From a checkpoint of a small transformer trained on Wikipedia.
Size: 4 heads of 64 (1 for keys and values), MLP 704 GeGLU, 7.58M parameters.
Architecture: RMSNorm before each block, biases on query, key and value.
Training: a variant of Adam for these matrices, 562M tokens, 4755 steps.
MLP neurons of a small language model. Each row is named by its layer, matrix (gate and up: input weights) and neuron, and shows model dimensions 64-255. Each number is 500 + 40 x the weight over its row's rms, rounded and kept within 0 to 999. Numbers have three digits each. A neuron's up and down rows have the sign that makes its largest values positive.
After each neuron's rows, "fires after" lists the tokens most often just before its 100 highest values on Wikipedia text that the model never trained on; "fires on" lists the tokens most often at its 100 highest values on Wikipedia text that the model never trained on. A number after a token or word is its count.

L3.gate366:504606515562489489500485535479521525638458538467506522461503504491464498496516509497501509458496487499499446442442510505549577456469553519471559514435480529524462500565537535505485590506539621539439552538498511437471530504495571526486550498549484465525537576531524466488450510514433446423465520431495486510482412514474545484491420512585492525542528439518523561449465465556390517501498529474476523483555511524484448487542530478439455487511505509456443481508480572521490460447433428562489492442481426521493532567468526529527507482581497461521552502500487490516543509449526500480
L3.up366:534489496488491513461473424557517519506524446489487553503488469503505535518595440526528434434464488497432490551531532491486520424465507503535488539409544496415492544471467436460454520598505441403469513527525530520529504512436494511446523440454516451513439521519524490508490462468479517496520428473523511538404518426509454491563468543489581526509537545445545453488477532523564504452526521484519434506506479487514480499430500477465428536513464513495521484480485497522513494465452536502534503532485467391522485433447567501458494460540485502449512501480480517371465532433459545472
fires after: "ur" 14, "or" 11, "vi" 10, " ma" 9, " Ma" 8, " Ar" 5
fires on: "d" 38, "ch" 16, "th" 10, "s" 10, "ter" 9

L3.gate315:562476580447454567430514473512473545444548438536479503493539512451450559478527496560456539510541476530458551563548562513474470495591520539434467526531466547590478381535503519468503485524484495516501498448518524568494519506432538573461494523552502518484525526450455513446502498508513515533510505548526488487508503499545504510468523509581537466505506575524478404493577528476538528480524452505464615495452535508537480451505454513519496473458536490470523437484518484441486486457452530499507479422452459477510472487549514515517461474487458440469555518551549525452502577454510486508
L3.up315:495512456467457489464565479521473461509541458450535487459517415468482458531465532525454560487611502530500597487492517492550457513476507505484480536540507502496444492473544548553569484528489547574507482547551580456538462469547606429593446554517586449494423507508577494560531455501536500527533531513593496531511496501503517475477521502543562449527512530558506480507464594493475547511477430526608470451463470507484534540514517495492563511465525498517481413512537535501459515504498460482426422434507499474546472480519498526512540512423511565455567471543502508368531476539486483483
fires after: "\n" 67, ")" 11, ";" 4, "." 4
fires on: "==" 61, "\n" 33

L2.gate534:570505493565511504484472520610459461466458520464544495455451469519509520511449406522489433474516390514455570422445453513418527515479459499525543421445523507455468492465483534487554445521469471487498503446490524454448532481482550523562521437505532572566574480539445529554467541532556473526490465479456507499499457509485496402436463521506475509530453457609475545471474554483474538565450552540459442531555477467498564493464509535483475567491497436480522474488501486496510500424495470593573594526544465560456498491487532524519479505518530536480477470493528453447528486515491542500
L2.up534:554508507500440555478563537509522519559458519467566555461537518530501497499496507498557534544529499514442506484495504536558542542560466525488509520439501497442490472491497483526501507527579496431507525539426422494475442559515549467417496466501515515533382450493542411505478531504458529472506507451528507555537526584512557516547492530526471513527562545505476460440525475464452486505516508368465514520541495528557481525453505501519513488561438530550466532482466521519401497440552559488471511489501490581506492521500532411464527552527481453451460500479431554453468516572455501564
fires after: " fa" 27, "va" 13, " mo" 9, "ta" 7, " no" 7
fires on: "il" 36, "es" 12, "c" 9, "ctor" 7, "ne" 7

L2.gate296:478586517456520475466484555468480518548521501470540509505537522514485494485455568504472518492416441503564480474490536540494413514563511566539496447484528525491455533503417467483515442523477480586535464560463517471526484490483433435430517513614450484481492490489490475506511509535615500417475515504437441524529392559489515499528504579509520477498455435460490473535513484470440501549487463471476516454453517529516522487562555533487466533498538476387529485549522545488545557450507474525530482482496501507443483537509470519590578471536467466448504537504555495535556489525550542512
L2.up296:487556498538506500435500578471484517532545492562539551521489496499531530506522472543516553434500441537510502538448553526507520505500575581480542484472619510503534513539516485552530499468486536533540480566490540480475512509547371496481605458519456489506522512440458432567547501500491472470483529466511488512451490520488501496496427493543484512473564435484580498529537454487492551540501480572458528551519487544575449531563486547457473487516493513426454553475535545453529476513477490525521460428509529467536481544491515544476502457538512473453521563573526482461487439487483576470
fires after: "\n" 95
fires on: "-" 79, "\"" 6

L3.gate668:529461523555590505545478509542511535541434527453494489461534441513484487454491411518480468456462514501614471514464513510444523524584539432534528458509489531476585474497441479553480520562521539462534467451524559532523557498503517472451549442472475479572504537550480493454481579504441512504481463479500525571465449448499454476457507492479544523568477441477585513539568510505473565518511431496469453445514507494518468511506470518499474569538569481423468527470447511486577525498574507528559469434503458449555502516475563576514473550493549496503496488487437517510522565517511484533
L3.up668:467567513429524454492568527512504497564479576484471477535537532502479493499485462513504459474466567530535467487432538455390516549532504487480482498470497498451431555440471583438471525422469553446495487528429475494567523501568490558541448506522463466482499542465461494540489542463493476435551503543557511514577464500481566469519509376524465471494498503553480557549485544585448496531520448513538410473478462460486491584507517503524433475482533502535478500512541452502475518506509546504507536437545480471589504468480505480527543468483557549578489492471593438555492463470482546531
fires after: "s" 26, " S" 10, "en" 7, " G" 6, "v" 6, "em" 5
fires on: "ion" 16, "co" 14, "ir" 11, "ence" 9, "ci" 8, "id" 7

L2.gate232:541536514468462511481575475523476479554502524517609510506405425514462550478470483498502485456457562504497506517474526530520491547485440537492528439469460414469493522480583474565532500499523420485494508524544469484454542552564544509468456518505479493511463483525585471412464530563548398509508502435536518443577485555454551526541478486583494507468508558543465505512466534470477502516513504421456503562528552476566490428498527467499493488455491460513523402458538526542478508460519440568496506484479543506492486550482408463544508563510495478469499461500459503513541538558511498490
L2.up232:509450483476524518506507488418466536459526529431541491507451476486417504497425535445575497573455492499542474384564522554468489564530487542511515545478466436513515528543572487552573525495517500529512554501577571472465511557442569434535556539485456537470502491527490520479538534509481504473519527464533441470520475446472488465518531519462555517578431571498435556529487499498396506544471467521497399531529474494548487519463528486402530484501520512532508481479512476580437468570620519487466519505497485439448462390491497483490532559508469474525533430515534541481495533545495528449
fires after: "\n" 45, "," 23, "." 13, " (" 5, " and" 4
fires on: "\n" 41, " a" 30, "H" 20, "a" 4, "b" 4

L4.gate558:518520550454581403471504545483575515526543506550564538487549458491521457462515456602521480525562519514526523553516418567566543459444520509524525461497525454460515537512555514511509548470509523507473530524478564537426518481442483468475526524483455479478540472470505477551495534518554477488458481496505491562568545566516463428536442604467459476459460570444566453561503485563503552519481532539509458572466528568506506489558547563475435459491479525457475409506465499435538534516514542470547519464479572542528515507499525460533536495527443425505499511517482556525472472507443522528
L4.up558:479542532556444463563516558485508532442531507538516541446529420460488520506507474558566509494464521485536513507514483514421504523534454548511510542515539448557513553499453507589445527455444506508489502467526453521516555446448465566388481585501529554470421624434402503489491441512470509512514413480526487502542497581536560561554494485473532471488490479570530536509497473512491541458437515576520451439467475421498491479541466440499509484453492490487482512498492444539438484498481541500518546505546467504566419481549450460480491499447460478521525612529466440498500498470536554514
fires after: " \"" 28, "\n" 19, "." 10, " (" 9, "===" 5
fires on: "I" 41, "A" 30, "T" 5, "O" 4, "U" 4

L2.gate222:598455533560462572472537539541511482559470455469543485482463461563527479497544444487434519464516477556465460521479517493527509500528465539462455515426509494481426536500500480491481472480513602470549519486535533454451513485510520527452499531505537457488469464507553455493479459490457484443477527467552402442557418512552450582539520551572487550570466559505494545528436465514414550554504568505430475549562464450524504478514522543522504549485492520475405420495483476479495522491589497549509492516514535555501559546434479439461497561477418524427464463463470478486562559507489531504
L2.up222:453485482524456551547464519482499511473523447528504494503405548510381551523501469531458428576454434502482535516484534498499455463443485432480533528545523484519453544552534588538505514579545438472523451462502491503444462476453432469482492492544425502452542405489550475425488509591449503518556477454459497490530516489507527492480511486496573489519523458522472492435525489442515424558500471529436497549515499471602572550414497528484468495460482505478468488503587514493565533513526484463510524493447452586517507486579549533502418522518508465562543540545476516509447518473490557549
fires after: " mi" 52, " fa" 14, " Li" 7, "vi" 7, " Co" 6, " po" 4
fires on: "d" 20, "x" 16, "e" 11, "unt" 6

L3.gate250:553509501528521437557491547540472442481523514515523512478506503483465491412479528484510504455550576432572516465438484489505582484514512426399541498543464489515463533451489499468527469468541498460462445483530509514448526515615520552431507543457570488509572482523503481534461499507476462474524507508474499493494512470498570476468518516491434512493485532472518512556523460533466432467538493525489451478544492465481380528522459517498518476507494477516428521565584508452485534499492519546401567458521517545502463485477463519490523388469528587498531461477527474506545559511473536553
L3.up250:481486464510444570490546538520500502440508473409408593489440487426481577542510507522460469588514509477544450485471474447524474388483519518434460495461538510530535422453501491531553510486447397562478463493481497509543591575568430487483479463479517506439548554505557595484487513510485465469538533463514438528507535476483474479504521449488524432525517530484495563544532553584548525572494482502493582491543522466496565538495481497509483513486509511476472534487509494528519482521470479490505474472469505463538402513535553467502483460510457493499420512538498526446469471470533511450
fires after: " the" 36, "." 17, " he" 4, "ne" 4
fires on: "\"" 49, "re" 16, "se" 15, "l" 5, "or" 4, "me" 4

L4.gate128:499523506557565423453441477499495532530437425476519536489466466474438454529507547466478502483443501539517447532470571511473491505556482536488554489515481530549489535483428498524509540438487474480519566534438428454584468511531529515424541551487515483454504469486485515515466541579431510408533454438545510488465480477511517510501527472531511483475491458554477534453526542488443580489543542511504493521466447475519502522542485555535445489595507477507485559435571507386477461498471462528518567502530522474537505463507479504519524533605576523548504485552500439523576550510473534469
L4.up128:519465476507528499521472503518467550515412460515489529533488445490449462505467466514488510539500474486475512491462502432444443499515558497513485456537553485487548473456444518466534507538553482499479495470542489449468532552516515455433570459525574568489501550452497554509482571538498398481594510477528537456381471555409487472473459484481535462457482489443410495474518587500573558530472466495505499442505484475505507529521518544483516532497565504437588597482522485510478406438557501478435544507518507521579444549548492481470488470572463523514484483496460529481447495453450514482
fires after: " " 22, "da" 15, " Da" 6, "ra" 6, " A" 4
fires on: "ta" 26, "arch" 17, "ak" 8, "at" 7, "art" 7, "tt" 6

L3.gate373:492495548541535499467630539526477489507425496504548487474553460421488536513533465567482439485477568574518496491480561539411518497465529458412466436460461516454543487507526559504385506513575534572474488519475565472492492512564523458513496583484488464596445484538531538503492501461521447474507547506518460458503449580541520506527487524543497504451548569510548495570472560561558489470469454487537571497434454495452490474497475537454515477496428528540512482532505584487414450478502526570540476487513513492505497524483431472533492538482455554455511511426585496531465513494546537474
L3.up373:557491489534492534476496411534470462540550482514527435494516493517473552528455441496458508504466432543493459435536549463531474537490531506476462511420525483503504406519451507502569455485494542504559406456540541506540517508491513490553454436501504513450538390479485495544564539586578510505476503518495488514457475457484468512465519496518518486517520528568390529554470408474494489564526497504517437492555485412486566483439493495502451465460558541545474505470553453422539558534513517477481441527511549445458506466549525515444506503508398502435449467504455509495516513515447475470
fires after: "\n" 74, "\"" 7, "ist" 4
fires on: "\n" 88, ":" 6

L2.gate311:526493505542488480470479539516486420519530509466515488465554475566551509571585493511469478496521511429512497575486539518450488412406406497485513539529513464491496492510513526522532535566509547451533495424510532491486482555565507491483480414492424485469473443493567535550506455478445526506470488494466471368527526395514472514555461511549556513569522449505543479488435459456474522452488531578440464576490489495481500514507544481493527566514463436517461443507562577441497503491516577507542481507529507438460522483542516505535580543519535470508510528509482528500433468479508458473
L2.up311:573517480507542460518476523498525417548467553554501518549511517510455572468514524526511457537446535563517423513509456527474505468430601442476515524559445504479520538513526538546524512506422473524429564545481471457562475528541481429504454484453535496518461476482475446464523402532481526505553483544482572526473523516517542466458407421482413537451456535531491483493579503531472519485556474471510533513410533515552520511553463506519497536554472519422494477573523525523513562530455498400567423521525424490476477476479562524478490479525556475430563496551450507466489467529456513489
fires after: " Com" 18, "im" 14, "man" 10, "ci" 6, "iv" 6
fires on: "man" 22, "an" 15, "d" 12, "ers" 10, "port" 9, "s" 5

L3.gate385:427488510496538473493425527505472573563535506546517555483521529490475426481574462488496517501451506486544487462480522478457513477491554488497497400500485462483506543514521503461557517532561407449506452585467546442486524537445541439461541447456437522547569514514506533558439491493478410478503527450451485506468470497562521456513540489436407558511514497467587484470486519504517499561531551494487481511545442515533474530548499550495487575526557453427465461499476441482498505394425549443512544514513471553514456562536602547484467519563497484511522454494472449480449470521515512518
L3.up385:489465480476487482529476585467463453455539462525590552500474473513501489493541574536391520495549524511559550570530518502513501485481444459495463513515504426523481504495532467469436575507499490418542502515480508531496501568512495499447517461476485503532510548527551495492488572502485564523533421575525482505461481536515465532514429569500504529580470518507471421520490506582474461498511507429522444428497478538513522563515604538483512525580436449491523475439474489511492503497531448529557483616493472509505559480543497494556475574545545478516451455481506490509540513521511489525
fires after: "par" 19, " Com" 18, "ten" 17, "com" 16, "ci" 11
fires on: "d" 34, "mit" 25, "t" 25, "man" 9, "ver" 4

L4.gate642:480513599501607479523471593513548403477479509524470474545537474523515470424488495452489525533505541588494487496461515502497520484411510426516583470469399542565530545428563571538489512490479561561490500540469512562525506507461538504516526553488516472515591489504500420517458504463485498453518532510474510591510461445512496471484428466465518513537499425516478440495549518501465515558502507501516470487482549463410540527478468459451540550528513442486424473410519502442469493481549478505430460470513462468576485494495560458481425448475503581517516471499475475480500481459471503444
L4.up642:531486456573512535539541489443459478511477481496521436495532517505586512476452534497510450522526551510443543549461512541510488510437534579453545568558493544436462568552576539482489509506543514633478474472567470454503531495442492508475490470478516539506449451546505522472458557523483497500489496513492466419487524509468560461498480520472531518415424452457453490514568494488522466539579526489590544512488536465514536473554469509562511495451459536427543411535488499550519522543471496551498477494436482522483454430493493535519482497603442516466396467512529539515525438523452494471
fires after: " g" 13, "gra" 12, "che" 10, "g" 7, "ol" 6, "w" 6
fires on: "ph" 15, "ick" 14, "ck" 11, "th" 9, "row" 7, "f" 6

L2.gate610:481478454553509520454527497541465473389511476516476563508533496419476496492484486458555527509501504542528493509471492509554559482418497461469500516469435521500527471443499607451517585491405552444533522475522455475394512507513506538476513557562506447483438551504506488556545477520497500540565502505493485568442540498504545563506539536533509503544511527470565512577580503475509496496568507548548570506492421528452500424485506489471557495483504491499439487472531491576459541528477516494506473496474433454446514510536476479586502512457477547510540532534472490481505530431472500527
L2.up610:426484542460468538485496547522509419461509501502466420515515510498425539508480474493507521462475519550489521490520539494542512484563488446610484509470465532475519458503540514474476524447452477464486473441457508552455521507502617536460514565464552538502493447494473500457517551551520539546492450490464492559443511520429469567495538543437506546408499591466467533470492498472535458466489469500494617501492464538465483480458490487521473514463472449540553546546596384545460514532535512541450558474486392556566536405496506479507592509484477550570494475520509504444450483490512508499
fires after: "." 39, " to" 10, " con" 8, " for" 4
fires on: " In" 49, " de" 37, "f" 12

L2.gate96:471505490496541490474507523564555469520533548477585474522543452479510411508514491502493467488499390493493554540508539458469481488506487563506511492472508494536514541478497471526525497556485466520502513537506508556421497493584505469470555471491510520560518511484494514498473547513495553572465454483545462477414535571477527504483450528522519515431476474475550543467543487530466548530459508493531462445449456565538592468571526498493502491517540454523560494493478511463465473464450526537487510493459465529505534535538477518525633504505471522469516474551589535463514537552486481481
L2.up96:447537512506529534476514503583488508511535534446515533523557535505561492521609420452549573504539465484531549510508475521514503505478483499484543529519489489500482535442446516522541563508490537448523549462498552503489550446567475456446533490526502574476539532449539403476512498542521563513480458511484555516485512452514533562490454415503585510544497476507517511462545526521482527487458455446527492562558452482470503523461458497447494468580452563482536531447438559501426511538456537509492492524495458499481492555485492493481473482484486476469508533551492495421526489524530440460
fires after: "\n" 99
fires on: "|" 99

L3.gate30:412479560567503538489526464490520600521494513471538427454471476555503542565513515585500526565556550530558551429503491475490508561490494483514540503520555546540528443460409513580523464509449465534482589427517486555547470553470525509522493528511492463499479559511552464529495527534477493513494473518449444601523444507505450464489437523510506501522519487514426514611547480449533480467492481570514557504511397492542512484543536489504536528532481498490546548499474453502449557539447467542542522567483442494463531477480528538457467499469521523521507478463546510482588510570457560540
L3.up30:499446445490524497524552511506538558521551565499562463432435471566486483455520519529473451473598426501551520529519479477495517472436491423506526406435552543514454512530504503532530516496489461514439425519505426557542490451596521515538453495445504590455489517497485514483524511491457468482478507471491476479588545491493481488400533446451489464473460493423491539618526488563517509527458438536504532483497465417432475426479439455497501543455563528469461535490550493509487492501485551564406481484496466526463460493470578608489462473472563462517397518524504556547489514437471553506
fires after: " " 42, "s" 11, " He" 11, " he" 8, "t" 7, " S" 4
fires on: "al" 84, "ad" 9, " has" 4

L3.gate479:456466473551469436460512512497484495464531537462535563459508481524488463519577436507495515462592538435454481559460469559500534494515478490490514581483547423520453484527477490587490512475464465484461576541482517472492522518438551443525522526536452507526536587518516478498549531463456392477450501528461470366583498541530468524508500572536497556504450411478523545521466547445481521446484468536546545481503474507427440530501498524474563473530529516464503551510471541587449523497404471493497502465476509463493521567420550574503520517466519409529505514506530544536510526524524527429
L3.up479:530608427468511505456620564477416457487546530530504459487494467504572512555488481533508512420451523461487433498430499462511464559491495522480477525565520526477419452467591417505474486498523500519472486495555494545568448523570510506446462486502532499485476461462529518552443584460476466515397491481481485493526522464480530493569507523504500494512524510460397508546591533514544481507527507600413510534509527466453428485476489497451493545514500536517472522488554519441504481478479456448520512516518584435568520558531509496499511523438466475519477480453520517569502442496445556534
fires after: "im" 14, "it" 12, " T" 11, "out" 7, "at" 7, "in" 6
fires on: "h" 14, "her" 13, "ul" 11, "en" 9, "up" 7, "un" 5

L4.gate240:470503483525428479491494502541553542502530525517542490565510459514452428489543492572474431475502513522487551515527465446470428472442406487439490481535492454505521522524484483515507481475494445468515499484467439515494466529562516525485483480494472459491568477517492568602536555515445504518529475403420536487479508518520507502520432521570501562492519533564498503488447487428517427571519452509498428526463465437505575518510525506472450569536450377497438481461524467455532513512551513489562572519552463558516463470539515506535523509553490522491484433464468482519524480528464517530
L4.up240:460468480481489489513489507518492457473497525503497557535487411483482473500467479499448429434431460526520542554525440481397475506464440461534520509505538428460515528448525494516470423594491555453549512522358570510465540481445489479489508527487475537462488599487446544526510502460473477557502510438582533540468493422494461463459502503539523490553480511462487459498498485543606484498536542454575464531528454460432494532459510519450603478500533473540553498467505534505530472486502475504554503492502471516497432464534572524510554507500505583432511532500457573478497511544512598462
fires after: " de" 19, "par" 18, "ad" 9, "ci" 8, "ma" 6, "p" 6
fires on: "t" 27, "d" 20, "ell" 17, "ci" 16, "ol" 6, "il" 4

L3.gate145:520480478545513515552424533429447433549485487475537508497491511462431490529443490518451493542498564521507567497462561557539473522499522516495487426433486497545526489482507489554605547574579489491497520517477529520402529504443446462532549491478537505476550527545504446528471532441486476490534516478431460551501474524586500477510566543486549519534468469464538527509511498381529518574450533490475492512468492514477496510519519566459570453538582478528465566483552588463523564511542511483574576511489522556529486470527484498466478500547475401565447468489553499484602510490532475439
L3.up145:501495607544459475491463419480502504503490429526540478543487542507431557487515487442455516491463530484505495455474461498492542561490453516419501474401447502508484432518500428488470482467505539452422511472469465558488469526521479405532483476522508588507474540538541534501447475516583514482479503461540437463466451486510412511534466507470449526553512551530533506450463506501517590550547488562485464443575441508516488496490479516449454544450517513434483445492493474443495587467508491547538469503474551593439509509538449446554480570518508446503517529541521484481494529481489582479
fires after: " La" 49, " la" 22, " Lo" 5, " Pa" 4
fires on: "b" 18, "r" 10, "k" 9, "un" 8, "t" 7, "w" 7

L2.gate202:496444439517553455548505447419441579549506497490542482473489536542472521505461562497531418503483437480537523381397480519542601451492448465524541504507488505581505518558531541514550518484486512579432527514462428456514466480549470501503552490462455470543531431486491544550481576500514443483481504519512478515567419513442527473527459505498511550546533467544475543518598537437527454592528533528505489531465441477519509481477531535482433512538510508587516505519474429512490461481507481488527516392496479512544394481510560491546491459487468488507493456496478435479512573507455502538
L2.up202:419523464440474450523489591497457427462495473538483480511548511477493473492452469495523503465540429508494531442527492515474504508513462465525499511589540389524445520463486512491490481577462505467506538512499518548518474491470483463467540514581502551515525476512497437540439657481508508600509433461465491461499524496469486489510519493455498558521495517501467517508546503463510481478519527480540470542534534429552522507462533542512498532449540494471523488533458465560440553488498543461475564417490518515483399498474498480493543518432510491558541553454452445432406557535496466518
fires after: " at" 33, " Du" 15, " At" 15, " De" 11, " For" 4
fires on: "ten" 19, "ba" 11, "lan" 11, "tra" 7, "tch" 7, "te" 5

L3.gate617:501509486474514470465481519457554522499495494518507518473518467525559519469550517518517507484446513513520467485459547488522476477430483600584548465527535475533463422438526515529478540572500444496540472567558545454396566452457460493449513467585479476537463497495471467508525454465478449506526501462493523531522548492476518500477447516562535499577533432535576501521489445467513442425440483519517450473413486476482509447539557472503499509496580479457541538491504528461440596540547409461514415439530471510490571501565454505520569489472516508525511511542503467495495528539477470493
L3.up617:532489595478541460447534609578514483564491476600490525579513502478560495482484454529452480443533485448524479522412492548456510546426439529459592493498537450552510534508474531494528426518489491473375492461477456475445477530490465436496460476478462527489542482494498479562516475489529498529583485447492476491487506505458443577552495424516535485479485500470530469490500537614534502449484511520542460501471474473533482506504507517467418496487480530492470463588503571443462517483478538465507434468485527546568527522427537564453557456543523539466452508537479525428511444517470540532
fires after: " C" 19, " c" 13, "C" 7, "ur" 7, "er" 4
fires on: "amp" 15, "pi" 12, "ra" 12, "am" 11, "po" 9

L3.gate276:446495494464548502519522538477502478523485515544479548517530517526445481506522480532572484506563434569528483538488502530497506514537558451456462491506584530478480490440506528518536540545528526561462568492456403550549597592481582471478470487453535489529518480520557503496575479489402445451518522457461519557492469533462489532479460431515458499503471499469487555508500500537509547497551476537514469476465470515513504478539417438462542473547452524452503551532496550414504512467498426500505487564546467487449478560479578616525522474437496461497519536445484513533524482497527510507
L3.up276:468547489502483480464498505580462506543502501461441494577440451560465548486520496520503490470533426490534405542536555528512499605511498467464531530465501484447459514480527470496472500556521533455526515500483495513488460522427568572551499418469503520505579487561484494463563508446581483472471535448522451493484420535512392467470546468522451556522487500503461500568543489513483533482521449459522496485450493495431463519531575503428481385507511431482460476521504505457573503537489415495493457460487504515426503503500461507516529522464584475573595441548511562508473496475511425488
fires after: " " 80, "s" 5
fires on: "ad" 52, "tor" 12, "ident" 7, "lan" 5, "ut" 4, "ill" 4

L3.gate293:547453507505517538499475523487551554523481558450582465474549551491509465503464522565468489494499470483474575536516495496571539435565553473484513525519500426466540464461442501560482469458515474538465512471523579503508462514492494511452420543475520512519453515517498531496498539474456498419494533492515507488580514508491542519527505516539550482522519507467460481521430454464467433478508506499435551476502518425509558463466538492486539512521496551425573468481527468535506538451487482489579489504446522496527530473442441516578463524538435553445413475443537505544514529528519551527
L3.up293:432464539606492562433502497535540514470476486531498529501465496500454451545489510559535608535465587561452509486525548550489460515510527591511443493413503487549507539476514434494517504492572484541528546492462520446454475441517464489486521509547443527488485512551486508542572494500497508456510547454516466485494480461543555484546511416497471572498503472498459497483456532457540506518560499477502530516505507515483539495535554462528482517514496515562484448527531563496466540533520499477427556493518513608485413565487426482459492518493525528510544503522464500563477595572555531502
fires after: " " 40, " comp" 8, " Lo" 6, "y" 5, "s" 4
fires on: "le" 66, " w" 17, "dge" 6

L3.gate679:415546556496505470506509562527567493489454495472435567437499478490507509488482464534525575485518559537535487521518546492418559490480507524554503487460485462416550474442463531511535462460484501519528566479512488507519484446519479524465504494485523486524519547535563533589466533548469493510435405480476560543559501426546436485521526574469534584471583499538463542466515522541492549477475524511469462482553529467485471500515528502537414520546443503453479436518567475513414529496576518536533537530454510586459465503468435422511433564522542474466454457468477505488570542587476545520
L3.up679:510486554439553403488521528529524465432548514499459499556539506470519526455478480479523427475464472436523534447503555486495506483499600445566489499458444520487558489427535515550469488453472450551539559486457491523557532482541480499479565513480516526559496510530491479477526555572437487452442462543473521502475528482454481475486500609472554462506568471555456546560588499514468479476487486451560442485516484542500522508472526563547497501513504514498540479552489494523519520486574503471530545519441478499542503457451494480587509449435480497521543471458517447502585519591554505450
fires after: " the" 22, "il" 12, "tor" 7, "ter" 6, "or" 5, " The" 4
fires on: "ary" 21, "ical" 19, " Di" 13, "able" 12, " Se" 9, " De" 6

L2.gate150:531534443494493464539436454448497487539524538511552475580509493477541534483519485473489472485419449466419493461431515552538461517458449517554575523428519481520524475499496440521500523489482539491437524568528536443540511505506504464521492496499539528497559488458555448475425476457549445507482470505469525510440417561503510577508455511501549521550539451508531461514521519518476494564523472532451547498517581552515499556477471540478426497564510545478481495420508479509509518487501423527493471477459485559580481473599451468524454562537476463595506554525559549485474476505470531471
L2.up150:529472464501490533501553454488514527568467515530478487565475574482522505534438493539459475550480491488474438424536538499528550438378468481575480576479430512542519470474507505467503532510439529540472544572494495423535498551544414556526484522441527400569471520541506427496491495436490530502510521499561535532483511512510520590506456532516557531517456472458536445549469521503487479577492477439482473483411524525416487509527502457530487490492505469428484466591417451542481507529503480444424395514504518503534465417525511486500482487417463610518577543504516556480490440547515504506
fires after: " Bri" 16, " Ba" 10, "ur" 8, " Ca" 7, " F" 6, "–" 5
fires on: "th" 37, "g" 27, "ba" 11, "re" 8, "gh" 5, " of" 4

L2.gate256:525564467505506525565457462441467529519509519466518506439558526456536494507528552491464520491387462400493495461500486512500482495450512470470498465441504405487525536522515444604541451547527571474488465530543508507515544474479491448524532461473483600524526476531495503511533492545447473524559497441366475574567519496527484460469582526518585565512476460483557511479521451484568464522409538559383460490454451512554511554487456482510559508502528470462502529535497504534528477480467442564503530486468517489448520565491494500533586575523507478504454474502457535516537516453534505510
L2.up256:491551515495508542527535500475499480449476435463555505521563485531474474547483499590485531491457565509567442496532523533440572527496534531510490488419473510440514519475508450511533434463519508547471462503530521479423463495532536487614447501528488450501483443453449488558533435571499481533512512491451580499564418515449473581473525485510507564471572488472587529442540485472558536483476526512455521574506428406523521521514527542529464478536494443530490569510486479515527542568484546468597394481515539480460547504536506523485463527458528508476450496483460454479510502453508523462
fires after: " P" 21, " p" 16, "te" 11, " T" 10, " O" 6
fires on: "ur" 41, "hi" 31, "mp" 15, "us" 5

L2.gate558:558553472454548430510464502463466539554510549480469493442474466510482436502472509556507496467572516393493579445396556494517501552463484440539522476495499539540466550538544503486592579522423461526468548526509444427557502464547531535552482460435547489521439563548521501457491473538484452475476507518538469489588466493507486377524465537486553476572541451522480588482516465524446470551508505528500458479492458460470447514558545504476472523484518464546459492470493479565457526516496472544470534455457426462523542558510502539499497511523521463552471503489454517512544458494520504506
L2.up558:469551481483539547550499425553609519506491524498524492472455458477510566468511555572418452481493460496487568455522488487483481607526541481493487452485527524472535462520481540454452540581499527521513412497486474543486534519473498537503476482465469518558531464512558529511533532641429490512502526468533523497474475471484534418518489516490484503571473483506468564531504461463542458541457491553472525487537516496488570466523521464470508435477448443559475510528525497477460509533497547537455533577553474481572539468571439442573473427499466534447498438477486576490560490480456442490
fires after: " Du" 19, " his" 17, " He" 11, " he" 8, "udi" 7, "e" 6
fires on: "al" 28, "ring" 23, "tor" 22, "ed" 7, "es" 6

L2.gate417:508484493519540565565555529453500540494448502556512521522503509496517508492511444485498434516482535535485489455518457549538461459508466431455523503596485513492502495494483527553511535475565470519494564545636601485515511491460549507438528486524446485507546443549571474499471525495451475522540562465490539493494494495512576537514498489505471487490511551522472485546516377472402529514492608488447570511502529530560465518540570565555454460511495479494525452503488510483515506500507546461490476443504440466513468514479439458583491481462460469528503385511504460559569516466542445467
L2.up417:512516523463514487507537585501504494515414510502506557410509504540526509470456488505441491512482467479493545541481475502524517441512515430536513522515526499380521436415509550480446451557514517511475538567473487489561552522461437515521498564485598503508432538475463542524458499507472528492416469512478521516542544504410534481455559477475465568492430493546528513454533477523511457544516528479532437501449525455511465506589492471505549557512522427521497531594513507414518506502502542449457508454487454447532521475436507415462536492543533532443471570426478458484523432478546535503
fires after: " Com" 15, "com" 11, "man" 7, " w" 7, "e" 6, "tro" 6
fires on: "mit" 25, "po" 13, "ri" 11, " require" 7, "w" 7